Weights of a small transformer language model.
Size: 8 layers, width 384, 4 heads of 96, MLP 1024 ReGLU, vocabulary 27047, 35M parameters.
Architecture: RMSNorm before each block, rotary positions, no biases in attention or MLP, untied embeddings.
MLP neurons of a small language model. Each row is named by its layer, matrix (gate and up: input weights) and neuron, and shows model dimensions 80-271. Each number is 500 + 25 x the weight over its row's rms, rounded and kept within 0 to 999. Numbers have three digits each. A neuron's up and down rows have the sign that makes its largest values positive.
After each neuron's rows, "fires on" lists the tokens most often at its 100 highest values on Wikipedia text that the model never trained on.

L3.gate32:487479514448504491521514467532513495487491470529476509455510515488479448522483484549495526540484451439491518474524545517510460537494508466501508531486518469529522496474500527517508528533513459477498473468488454527471483469463488499496486481449499473495530501505531560517497515463527486495518463525463527535455536511500501494448493512486515413492494531507507516484554498492492544485460516471448508492523527519516524470469507491520497446503466526472507546532496531447513496502494538484501524441452479505500477512489490481507486527489508472505547504505471504489527506499500472530
L3.up32:501471507486488494548501460559527496529472515502453503506471477436524483519498495531477524498470482489488509509471547498513470571516526497462507505517482497529521468494517467534485514484511458498487478475536481489437492525503514509512508487495504489581501491530527453537509513511524496501524474514482487519434509494496505504488524516503518525519493531507506530491520469481492508464530494484424505474546499544510471436498468457540471486523473486503473484538480528492532488472484467508489509481431473492509470550482492494473486518470496481506511503517456510497487505513462510553
fires on: "ing", "ed", "ly", "oured"

L3.gate416:533540488483490543485591485546489489474468477478501470545534495496497507535498510467479479506532453513529475537516509530496510493481494475506484477518474480521480527469515511501527549507504488476506502481530511535473485488488495492490516500513497579473487509499529473438483489497479483532469478503484483515491480506454533490483454536529512478540514494498498504471519490501478520526477483516496468503513553469511528555457497496487498516464526484491565506425497494536489481525466531470571545477507488492471536455496513497487499479466532481513493494520501519488488484481513480493
L3.up416:524538482469474528495550495559487496496526483508472481523516493451534497540555485469456488491532480517527501500531536506478496481461501470520492481475501491493508477490487504505569518462498469467498549464513516534493519512523532511459493491516507557457490509522537504441486522517492500550483484482482494516481501484439534490494497550479489491492522495500501488464531468516507511539505469533495498452527546511515523535470501485497462501461506486494556484482506496498531452536484525483545526473521470495448527475479492520515498492482540524488467502497526505497497509479510499482
fires on: ".", "um", "-", "–", "iv"

L3.gate161:520482498508533523476563523536493526475439471505466495481522492512509519523473452453502440512569526508515498498516521517511486491498509481464516502490489477488507509497488490522505501486466492528507507548526495546473514473461524508521511502523497531522541503499508480517540500486515489476476483463483491496499482481517496492499536494478489490477492519499519485506486526518504441520512524546505493472513544513493495540527462474512433503440532476501529510433517471507518479497488501506477527497526489479506504465496526528533502508501544497480478408496473485510529461509513449481
L3.up161:533488490483483511532489519524478530463488485516484503541523464489486487471536525459459457528520491465510482515488514524490513469484460506466529499481500497485478488501540480522507498504448497480534457494500502511443533503534492527485509496495507545495518513500464458500500500556520517475501533453491478492499514499518473528497502477520465455539530511482515506496518501443501483471511502501495488476538489519536492477534524495460520561496519479546521510493509473498486482472510503492492476498505537498520510504517500480531489496547499522452505488527504474505536476495557474527
fires on: "-", "u", ".", "iv", "ov", "á"

L3.gate503:493466470515486490541491481541482488484527508562475495462494486508454467532490500480454513491544504512510501526503497487470489524498534465483525492512515511506533493481482517501475544510505426461502508491473480478514505478504470502495503506478530468505509470505464489521427528463520481513479493558447468512507482495514529469477506504513517469520507494483549552498499475509512528514480501506451520503487518538538500493506477495525481511503480521490498487490475491513508499500495527461490482524501518497462542504461504477506447548529505487474521538472517488520530554495515502508
L3.up503:499538538464501477508549484516509502491502515528506490522454511459498488498512479523513493520476497485499533501534464524494476510516478542491481547479483520506474491516428494499514507515527502475476476520506501508499531474503494518492481503465489509493528495474513555503529483473472522513517458481484552512505502521464489520488469504531527512475486507514507486495500540481490520483503473447512476463482547446505545507532485524507515561534495508465450493526515501498531499482538523538500480481506529504492448505525488541487494511483477497524546550547464477435489473508464516567
fires on: "ing", "ed", "izing", "ating", "ated", " hold"

L3.gate483:448528493489469499461508467473496489516460529511500504544536457521500445493474521499460539541522493512478529453515526510507536493511516438502492475489501501489496495470481455513498518538498497467502514516455474528510508481481452458478505457468510547495470479483485496494506479513474478513497483506499521459494547548523508486498525496513511496503498448530464499469539499493494494517525456502421474476481543519526551523559492496491467499494472489470499485470470472511495519494532510452525529506479486509465492514501546485522502528495449474508483476469489539479479460496510519510
L3.up483:473515502476460493472495453494477502514472531513477497542501484531521480498459498537489524530504473482512542513494521477529524488512510476496493451518504537506477498493462501508509511524511515463468538502433486528533520505502489459503531480497513488538478510492452502495519546509499472523470525550488526516492542525564457531498518478485497497492462459503511528498533479482456468509503490515459464499476515468539562505547508467511489512551518506456500530536462495479463547502520515493554478508443488490481493507500546477492525526501478507494483507481486531523499487481519489487
fires on: " round", "up", " scored", "ank", " season", " /"

L3.gate249:549538500485506493473486517493522510456499510555561505530501528555483494509494535485481494507521490480442515521504524481551487482505526450464501515460468489477512527487530511455491474513515494504487504513503489531523491502486499486545506471478540529510502499561540487485463500511453494500467482475506453473514533473546492515486477515506514489496488447549525492483484511505517475495501503512500544515514476486507532472453451512527529496525450492475528476463546489500520523484485516507519509558501504480542508508501497495499527483505475468500517538489467481444524504489528501510
L3.up249:529491505474516491475481513492500482441531529555520533472510488505512475463533478543506511510482500468494514532455514499547501542505508463492524496463460496521503517485514513482493473490487481512477519455485507498523535469478527494509491553493529441468503498512485469463491517532490521528514525527491500492495555467542495501504512482501534522526492513516498542505516502482491443485502502504486485512532506486514535479488506511542511501493494470477534483488530521487456503465482482504523492495466513499541456486534478489466490487500526482544517537472489498483492522482481503497
fires on: "ia", "ion", "onia", ")", "is", "us"

L3.gate602:488471493489518460482486509537510482511454476546502482497497480523464511500482473488463504487525500518500510490489506521513492485498530505456476484486468488473500532488455501508473507527500515455485487530488526517501535476531520474508481500510493519532502522502486520496418521395520427546489479493499522502425505502498509525500498538510484490511466536513470528491526507498451476525462523518437498488478499489517507477498513474497490480528535480494506472480484475489530506487493485525500558519507523538508461520451531485490506504487481482536498497459484524502506548465490473471
L3.up602:478529488497477481493512483492451472527534504550510512505522459491499480470508501485476496509492505475447597478506525485474515528531507518484458507512465517484503501480502531510477496495517505482462508504514498512527484469521533474483496519465499543499524504477483510413458490476505470464501523492490518496459512543502496551494524501476487482492522510503525534464509461466476506481451516518471499508513463423495504467491521536516472480553503549507514487493486473505499497525511482495500499581512483507533479509505509483517507508519509478523502489492501515508439519499501490519
fires on: " /", "t", " round", " m", "kg"

L3.gate220:510512498489483492456568504469523516476515537484528509486516510512500530511479529503524485480464512551496520510490496513493546461478547450478455474444521476499474472498491466536468446513481464533566470475497502543500402500522498513488476513481516524435520486534537518483485527495467463499508499512471505528517512515474510510513482494491475459507470495511481556509493493509510483506441501475517511536518522506508475497503498514517510531504440508508532516489489474549491464513490452451532497512523475504503473550494480520469535480504491511537497479449517484469499510492489471519
L3.up220:481461530515515493523517481462467524484499492462476514468470509483508487534538483511480536505481466507463472502521532506454523486501517492511463501551534493488495531490461506473496498465514506492476536494479494522519516490484476461505547477514494501444497531434535503514487467517528530539524496511523493503519473527478523467496530494497528486510521502511499468486486447491455495512484504464496473541501499505490502480487497459451472532489493485480463459491522539487531523520479473505496550488479513507468553519504474511499511532530534504476506526519500454466492555483478498517
fires on: " on", " up", "0", " down", " back"

L3.gate348:516568476545478514518538467503501475469465498475520480495510509523498480495475571451486523511521469480514602515510512557473505535488511509484493497493493503509501453486497446508471499546477539522486498499541485503505490512473500492535480477484520531466535466509505507481501500438449485529493534469490487530491532498513500516500468519500520487516548452511530527492488507529445496495494480481493511518497529485507531518472480492482522492490506480525518477462507510516490492460566472488551516520503506480494473502475458443441517517498521503475501477518494474511530450466541484535
L3.up348:487555481532478539518516482497512459491457511489494469463562481537469486496497540499519518502530496505520570532514504539490513504466518533491485500485499520481499441476503456535486494537478530517477497491518498506469458515498516493516493490495540526460525470510475511495500493467485503511525549458497500508512534489536503535498473513503497501478529488492562502481465500550449497508482469455514492512488498493489487509485487503503499483508508510510539489466501499483530493481529480463537517524524513485491479499482497438461487506517502510471465441540528478520527431516534498518
fires on: ".", "',", ":"

L3.gate362:509525507477473477482513507498476489546480486496520542497511478477511475476502508495451547507487501509456520538516484528513475526508548460527417503481471525486487526499469511496477484483472521508523527486555438551519486483506467483472527505471499498459506477521492495465496517496527481497497498515462413512513496494479546481499458505512570488493500488504485517428496507484480496498514499483503516493505483497537491529503516471503537513477480524449481505472495465492468485495534468492526480532519471495544508518518447446455514534511488478530494481498476488485538500463494458533
L3.up362:496462504490494465498497458515496529547515481511491508497466547510490502520438512546556496547484478496503486499532509499510488473514469507492486524479518500445519513513507520518539501530494462502501522509466478544495492475471502470509495469496522515484549532505514522513528552538490535492518504521493488536495455516505540477479441460485493486545498468496528489511525505504510515506463473461464492458469483519439520528526521489503497498513475521510484520509528477540551497490469490498488451469502500485468516551488468496497472513542509521518511507467470531480497508473500532528
fires on: " on", "–", "0", "/", "."

L3.gate903:528505494521500515489489522510526506430468493525505508494492537546509449451514535499463516498475518475485531490515525488503482469505499471485459522480490456505460498537493444501522520554512531522456494507504501544536489501487484473511510498495526486489513499511547503469512530478469495479469522524436439514491510527567464500504480499516494518534500516523465531525541483505464518506467523501478544533549502490511479491491512537517523501489530483458521534464482489522497511485540474510503510522455482460544495501486487479439478522490503458478505478508432512481535496498529493515
L3.up903:505500541497492494509456504496491506495481505516486536494463532569481455464489532506487499490491496466518546530515494481488513442507511488492446517548497511485464495551483462492533522526503555504487479528512501529530514533507500452541491508488527485486530509504555524483527512499510532469494501548460436528502477532541489505509489488513487520516472539540458483518551500521490520509465522530497539534506477464493498494498524495499509531509542481481520558465485470533513530510546502543506514512466482468507502486494480448433497512480526479493485467490454518494523509487523513517
fires on: "9", "-", ".", "8", "7"

L3.gate227:562555474509525526485507500512518468460482531532473460496516495535472467497476498469455544497506506488528542492543555513497474482496546491505506478497469487525507480478544514483501521551491508512481489482544468501535492529488496501530493487528501507483515466520480477489492477476457519499474507482479511521496532507537466493487500537534517506548524485512451579476509485501481500523527517453504532517514549546521478550490485490498500520504499497492534538456504513537506478452507520503486497502517507469537510480489534458496508525492494482448502460447486498553515492474539468496
L3.up227:527517485513470530488510482485509483499473510519468453514519481534446518499518522464480530506483505517508544508530561505474478478469527513518524479498504512500549493472539502510497507531479483523461502500575485499544469535475459491515492466512527537460516473517456482495522493518469523491506473476512517514505541485536466505520513494497481497546525504464456563462501508472468484504537536452512495529506565544508475498493502492479470521503517502509532515488515499522510473487507543527483474509539519506544513464499539458493502487497511486465490456472522484524517486463532496528
fires on: ".", ":", ","

L3.gate757:494510509472471494483551453495490507528482509514530488496513489496523482472499525456497509530511516481467531460509477497504493560486484501473485516501509519487510494474544462478498501524482532541477525513541501520484467504456457488478486474490502520497568517490454478490517490450475511528446541498506488498499474494480497505471517454508526529510572475463461546462500508519466524481520521553509524490507536505510505528491461500481496482502504511489506536514483534486478496501533479482527507513490470456491525496491472507477495472519540458509510481490460503459481518491504501541
L3.up757:468522500502481491515523501536547479493476486548475460458505508488492517512465522491513467521530491455462477519426506516527479545505500558445534519524495470518488493495512522476510461504485468488479494489482525451474483523505498498478504482523526489543517482505482471512500490465510508540496518488485546527496489467491481534485511515491489454533519470496475511487496518552499481508486518511496520487563507486534491457450479488513539455490510466501515542520499504496475510472492497486532495534530500485510479485515488524496489492518494490487543541538501460459502492517497490497
fires on: "."

L3.gate640:524463508531496514514502447485543501458461494524487547506510492510450478488470499474504512509484465531482481489496482497515499523495485468532474478497512482500464530495479494484503519495524530477500535528472480514529484492506499505482472521479550514486502435510514478516492481508466533520504512521512542461498561527473471477489533503506525529483547494476478517482511492481464562496460517454443540491498503509552535508548493513475495446484492534504472519461465530500473517497532506483512524508439518482495503549501518494505507561542508470490536524489481515515477542468534514497
L3.up640:515484512566512503466502432485542492473467495538500561482536483491444467476463499481526502500490473530501524513512492512516521496468509490546449494468536513486500537508465523487513540495493530481514487544477505518508508478513510494501469496487543501494524479479482494518509500499474503501484504549506539475491560528483495487474550520462516568453504504463498508502482516513455520503471508468487534477466501512548520508509500530500524460460549492483489490492482474482461487512490495539499531496459509491508509541512512504486489536491528478503532484513505499526494508497541548490
fires on: " by", " League", " Conference", "one", "ies"

L3.gate413:499550499525472518515520541519471514482523506533516486533485545498487479515498501463499467502549505460496495511494505484530484485473530455390493512489441516482501496503475486427506512506476490516506525493477490498522488493491476479493486525488519516508512472514503489464499511484477498536449489463489452493482521466503515510488515509530538506474538489559446521509526507481528523509494501494492511483513508536509508510470474450530502480519440490525499484458517477530501485493506477537489539524484508473527469515479474477489460506539471488481531510477419495459559521534497498455
L3.up413:549530510490502553488533452510523543468509463506488499455492499487523508512504516524497478494494474439527473528490509512511477533479487513440489494509463482514505491463519524506460446527489480545492536483514505462529530512516482481520470531532544522446456484466469488458478517455461558523480485495525518454532457493486529513501504540479525497516505495541503526500514527530473523522494477494502488489518524512517491493483499510535450472494520504482485499531491484493512506474458505512503510492527475470483501503448534483514541509473534494527519490491494519498547515513468515484
fires on: "us", "ia", "um", "ella", "onia"